config.toml
num_key_value_heads = 1
vocab_size = 798
attn_scale = 0.177
optimizer = "muon_variant"
weight_decay = 0.049
warmup_steps = 136
decay_fraction = 1.0
batch_tokens = 32768
doc_mask = true
MLP neurons of a small language model. Each row is named by its layer, matrix (gate and up: input weights; down: output weights) and neuron, and shows model dimensions 16-111. Each number is 50 + 15 x the weight over its row's rms, rounded and kept within 0 to 99. A neuron's up and down rows have the sign that makes its largest values positive.
Before each neuron's rows, "fires on" lists the tokens most often at its 100 highest values on Wikipedia text that the model never trained on. A number after a token or word is its count.

fires on: ":" 97
L2.gate121:38 48 85 48 52 64 50 62 75 46 50 32 53 32 42 51 54 35 45 75 81 64 89 43 42 35 49 44 52 71 76 57 64 50 53 39 74 42 43 36 57 49 55 78 56 53 54 37 66 19 48 55 58 70 51 54 66 13 36 51 56 65 48 42 16 34 38 48 65 34 23 61 57 11 60 48 46 61 33 46 58 55 32 62 51 26 55 61 46 43 38 54 35 30 68 33
L2.up121:42 38 69 93 59 54 41 54 36 50 32 55 60 71 34 65 53 49 57 46 62 62 39 31 63 44 48 43 32 55 43 62 40 54 50 71 62 55 66 41 57 44 81 41 51 59 31 28 46 30 62 70 34 60 36 48 41 38 47 28 33 74 46 70 53 19 20 93 42 68 44 19 40 29 49 58 51 40 46 49 59 22 29 81 56 72 50 82 39 41 39 53 36 39 40 43
L2.down121:29 60 36 55 99 46 54 39 28 44 54 57 44 44 61 40 41 48 48 37 62 49 74 41 41 68 33 25 49 52 64 73 27 58 64 46 70 74 56 56 61 55 65 70 47 44 59 61 62 45 48 89 59 38 63 53 67 33 70 34 71 41 51 50 64 43 64 37 48 50 36 59 67 50 32 60 58 18 44 26 49 34 31 49 75 38 49 46 43 45 57 46 01 59 70 25

fires on: "u" 40, "e" 19, "er" 13, "g" 7, "o" 6
L6.gate39:64 39 32 46 52 58 64 53 66 70 42 12 66 55 47 64 38 87 60 51 34 38 41 59 58 30 46 39 50 53 44 54 42 50 29 69 66 62 64 71 71 08 46 67 61 50 43 65 40 68 58 44 54 32 36 76 47 54 53 37 51 29 55 27 60 40 63 70 41 51 23 46 57 31 62 60 74 61 42 37 70 40 50 61 86 40 96 35 25 31 70 66 63 45 65 38
L6.up39:47 57 70 49 36 47 69 11 69 72 54 52 50 47 36 52 27 32 38 57 57 43 14 34 45 62 45 83 64 66 55 60 61 76 46 10 53 58 80 49 43 51 40 52 64 57 66 50 56 39 53 40 50 49 37 34 33 69 43 32 80 59 42 37 41 53 61 66 53 50 54 47 57 34 64 52 91 76 42 62 45 65 49 59 63 43 38 69 51 61 62 71 65 54 55 20
L6.down39:47 49 50 40 59 78 73 66 55 61 57 35 65 43 73 52 33 68 47 56 27 78 71 59 69 51 54 72 62 65 45 45 11 28 43 59 40 84 38 72 56 17 54 46 73 75 61 31 67 49 29 40 41 45 53 45 44 58 67 67 41 24 75 49 48 73 74 48 29 48 35 72 56 49 49 43 44 53 42 88 25 41 41 77 33 59 84 48 13 68 37 75 18 61 47 26

fires on: " s" 73, "r" 14, "es" 8, "p" 4
L9.gate204:31 53 41 54 38 53 47 46 65 28 64 49 49 62 59 58 72 37 51 57 68 58 31 50 40 57 86 62 56 37 43 99 32 65 62 34 74 67 50 61 34 56 52 46 36 65 30 11 69 52 40 55 24 84 47 47 45 45 39 62 17 49 57 69 57 59 49 63 54 36 26 52 46 67 41 55 57 26 56 62 59 33 46 44 57 20 32 63 51 37 49 43 70 76 46 62
L9.up204:68 56 47 49 85 53 36 69 58 28 79 46 43 52 59 39 69 50 38 28 36 65 33 52 50 71 64 27 68 39 42 83 80 50 56 29 67 49 28 53 45 55 54 40 76 53 32 41 21 80 44 55 46 67 26 46 41 59 50 63 32 57 68 37 65 41 51 52 23 45 70 55 43 60 58 26 61 19 38 36 79 53 31 78 29 43 33 47 61 29 40 50 41 63 37 33
L9.down204:38 47 29 64 65 30 74 62 54 48 72 56 38 62 45 65 48 17 66 41 43 32 60 43 38 33 52 32 60 58 35 59 69 79 25 33 26 53 55 55 55 48 36 34 41 50 51 68 44 36 34 59 63 18 32 63 48 70 36 56 41 31 48 33 55 50 39 37 62 79 64 70 53 41 54 40 28 53 37 71 64 72 70 52 39 35 65 64 58 39 88 48 64 50 40 68

fires on: "y" 20, "l" 15, "o" 15, "n" 10, "a" 8, ":" 6
L9.gate411:43 56 49 49 59 56 52 53 38 41 44 42 57 38 16 46 36 28 49 54 54 67 46 66 42 29 62 30 45 70 38 78 16 62 63 38 49 65 38 47 61 39 65 50 78 54 43 33 41 60 44 60 53 68 54 66 55 40 72 49 46 47 44 40 52 44 43 54 44 44 50 38 46 77 29 32 85 63 53 60 47 39 56 56 71 52 36 42 36 41 34 51 52 31 40 79
L9.up411:41 70 25 58 55 54 26 35 51 51 62 63 64 42 37 74 76 66 45 50 55 64 69 39 57 55 52 59 49 56 81 44 26 39 56 54 60 43 48 31 64 47 01 77 66 42 36 42 65 41 63 28 55 48 52 41 48 78 66 53 43 24 37 55 37 25 50 75 66 51 20 19 43 63 43 51 51 67 63 76 50 39 51 37 55 49 54 35 53 53 68 36 65 68 30 70
L9.down411:51 33 37 68 30 55 28 38 42 69 44 47 47 70 49 37 53 56 31 67 71 52 43 43 68 77 43 57 54 48 64 36 53 35 40 67 31 56 59 73 65 28 40 31 48 55 47 45 41 57 54 66 45 70 25 57 35 80 56 71 66 44 38 37 50 36 66 17 40 53 62 56 49 72 44 58 50 48 86 28 26 49 50 43 51 28 73 65 38 69 41 44 53 79 52 66

fires on: "s" 72, "i" 10, "u" 7, "is" 5, "g" 4
L6.gate42:74 54 41 59 40 37 62 51 16 68 50 67 18 68 74 72 60 42 33 66 49 55 47 23 58 57 60 37 33 50 42 50 38 51 49 34 56 63 36 61 60 48 49 70 46 31 59 33 51 40 26 09 48 50 46 58 31 58 76 57 73 20 78 44 63 43 44 60 50 39 56 44 67 42 41 50 62 61 38 60 25 45 67 43 35 39 43 24 18 73 47 59 21 27 72 42
L6.up42:58 88 43 85 51 73 39 48 32 56 58 27 61 53 39 50 71 56 57 46 38 55 34 49 51 74 36 34 58 53 48 26 70 63 55 59 74 64 52 37 62 27 45 20 42 68 26 59 48 47 78 54 72 83 44 52 61 49 59 40 25 42 43 64 50 49 57 38 38 59 48 51 51 46 37 54 41 34 40 43 59 41 77 55 29 75 53 51 74 33 45 57 44 72 40 66
L6.down42:38 76 44 48 64 29 42 84 49 49 85 41 73 28 73 58 53 57 58 43 44 66 39 58 23 55 49 45 39 56 43 58 52 42 39 34 62 08 46 46 58 40 24 47 45 65 58 60 44 65 41 22 47 39 31 48 16 78 44 22 78 47 40 51 35 53 40 54 77 53 54 45 65 58 20 52 47 50 39 34 40 32 65 46 62 51 27 66 42 44 78 53 50 37 64 43

fires on: " s" 34, "t" 15, "g" 13, " t" 10, "e" 8, "es" 4
L7.gate371:35 64 24 45 75 66 41 44 36 49 72 55 53 79 49 68 57 67 66 52 29 67 30 57 36 42 84 27 68 36 79 67 59 67 47 53 76 47 20 46 63 75 52 72 35 62 68 48 48 63 49 64 51 55 61 08 44 56 38 29 57 54 53 52 59 59 27 65 49 35 41 37 53 78 47 59 43 49 58 44 76 51 65 50 57 63 56 55 35 31 48 61 72 52 74 80
L7.up371:46 85 49 56 61 50 67 13 40 60 69 46 43 37 33 36 50 43 48 23 38 64 54 24 83 72 74 27 71 54 49 60 75 49 61 51 35 41 36 38 36 58 65 38 48 61 34 40 47 55 33 72 49 43 55 53 35 86 44 19 66 46 24 52 57 63 47 58 77 43 69 38 62 70 73 41 59 22 47 37 66 73 64 65 53 42 29 19 47 42 39 60 52 34 26 71
L7.down371:67 65 16 59 51 55 49 68 59 28 64 34 66 63 59 38 63 43 27 46 88 74 29 42 74 45 70 52 61 52 59 51 43 25 36 70 37 65 61 83 65 48 68 53 65 75 47 43 48 47 50 62 56 28 18 33 41 65 41 54 61 47 53 61 63 71 53 30 46 46 21 74 74 51 34 53 46 30 53 42 51 47 34 47 47 35 65 53 35 75 27 63 33 41 38 60

fires on: "g" 36, "d" 26, "er" 14, "k" 10, "t" 9
L6.gate311:39 53 63 55 42 50 15 39 29 25 36 66 57 45 82 63 50 37 50 46 20 52 36 57 49 40 68 36 38 69 55 65 49 81 59 89 66 48 38 29 71 23 48 45 35 54 46 54 34 28 24 39 30 44 37 21 42 67 29 53 47 58 64 41 50 63 77 46 35 74 38 56 51 61 50 49 47 38 58 36 72 29 44 30 52 54 54 61 50 52 62 46 75 44 69 54
L6.up311:64 43 70 45 54 57 36 55 31 50 28 59 54 57 76 49 39 31 75 47 17 43 61 61 61 48 65 51 35 69 24 40 67 43 52 65 62 35 40 57 41 36 57 57 21 58 40 59 30 52 28 24 50 45 58 45 27 60 36 59 47 74 42 59 58 44 58 60 40 26 50 13 40 62 62 53 29 50 27 38 44 24 57 68 75 47 46 55 62 49 53 63 65 54 59 72
L6.down311:86 32 42 48 44 61 48 51 31 60 64 58 63 45 78 83 68 40 32 34 77 51 37 58 43 50 19 54 48 58 61 41 34 38 56 48 59 42 45 61 52 40 60 53 56 59 52 82 52 44 18 29 37 56 41 26 19 56 36 76 36 60 67 72 55 67 30 41 71 45 44 33 73 57 73 28 39 39 47 38 50 26 79 08 67 39 45 19 51 52 55 72 48 47 40 84

fires on: "l" 56, "o" 22, "a" 4, "al" 4, "i" 4
L4.gate435:69 55 45 37 48 59 28 30 78 49 47 73 64 51 23 28 50 54 53 54 34 39 32 53 43 62 17 62 71 36 61 59 41 59 38 39 35 43 27 44 43 19 72 44 65 31 64 49 57 63 62 43 61 70 62 54 40 61 73 20 70 66 39 44 60 49 60 35 25 61 63 31 40 68 34 61 58 47 62 57 50 52 54 24 52 24 39 39 62 70 38 17 81 25 95 66
L4.up435:59 83 49 66 36 74 17 42 77 46 42 68 63 60 52 69 26 65 67 54 63 59 21 45 51 51 46 49 70 60 65 66 50 54 46 72 35 63 49 46 23 50 47 36 62 38 32 46 27 48 66 52 25 80 17 64 41 60 39 46 51 52 10 46 55 60 55 47 50 28 41 39 48 76 65 49 31 53 59 65 66 61 35 48 39 32 51 41 34 58 43 45 84 46 38 71
L4.down435:46 49 75 38 52 71 44 64 75 56 33 58 43 77 37 53 61 68 36 48 59 40 57 52 30 56 41 51 68 54 59 64 47 39 69 55 55 64 34 55 45 22 45 60 48 77 55 52 59 84 55 54 58 25 71 65 54 55 75 53 33 57 63 35 20 59 47 38 24 48 41 47 91 74 32 53 31 10 69 44 70 53 39 36 60 25 64 33 41 77 63 59 52 53 46 54

fires on: "o" 48, "a" 28, "t" 11, "u" 7, "er" 4
L7.gate468:64 67 37 31 55 53 25 46 65 73 38 51 64 51 45 51 22 43 86 45 63 57 56 22 32 32 31 57 51 75 61 64 49 43 44 49 43 41 41 40 41 39 41 63 53 47 56 55 65 38 34 70 60 27 61 30 57 52 56 39 52 38 41 58 45 34 65 51 56 47 20 58 66 64 31 45 38 59 58 55 65 28 56 35 78 50 50 20 52 40 42 26 55 51 56 39
L7.up468:73 73 46 64 48 49 09 69 44 64 40 52 48 49 55 61 44 61 78 33 44 61 48 37 70 42 48 66 57 45 49 38 48 51 69 37 39 66 42 47 58 32 39 25 74 72 54 59 58 47 48 69 36 61 52 45 36 37 46 40 66 30 48 37 74 78 47 43 36 60 24 41 55 59 69 38 47 68 24 46 34 47 66 63 70 29 70 37 38 61 49 53 42 52 54 47
L7.down468:43 44 58 53 56 43 54 39 74 35 47 52 57 83 18 40 53 32 71 55 58 64 65 78 38 61 37 61 46 27 39 37 40 43 72 69 27 39 46 50 29 68 36 39 45 62 67 37 73 57 74 54 76 50 42 55 15 45 64 37 59 50 31 63 55 70 19 37 65 48 64 39 77 42 49 45 42 38 34 53 37 64 65 53 66 29 33 23 30 51 46 57 59 26 53 32

fires on: "s" 29, "\n" 25, ":" 24, "o" 14, "m" 4
L9.gate332:50 43 35 58 85 61 91 41 50 57 70 06 50 41 46 60 39 50 73 53 37 63 67 56 45 52 33 64 50 63 52 41 37 46 57 21 64 25 53 45 52 55 30 40 55 34 31 36 64 41 72 56 46 62 68 47 42 42 42 46 57 48 67 59 53 43 52 57 38 74 25 32 55 66 45 29 54 55 38 67 33 74 83 62 48 45 52 66 47 47 53 59 56 20 45 32
L9.up332:53 37 80 66 66 49 24 60 37 24 29 42 29 46 49 50 53 33 63 44 58 60 44 47 45 36 06 43 60 75 33 48 54 60 54 39 47 34 36 36 43 62 36 45 31 47 43 25 62 38 28 67 34 35 44 42 63 61 34 65 28 43 51 29 53 46 56 48 50 44 25 60 46 53 58 63 26 41 30 41 59 73 43 44 45 60 68 97 42 43 76 39 27 66 47 39
L9.down332:55 65 51 39 70 58 46 42 28 48 65 70 62 45 41 36 22 52 52 57 66 83 64 45 36 53 38 37 80 56 66 42 60 72 58 37 38 62 55 72 22 55 35 53 47 57 47 49 34 51 60 73 41 43 64 59 40 45 79 39 69 58 50 61 70 86 38 67 54 66 51 35 40 32 33 47 61 41 40 38 23 55 55 57 45 34 53 44 43 52 71 48 40 29 66 59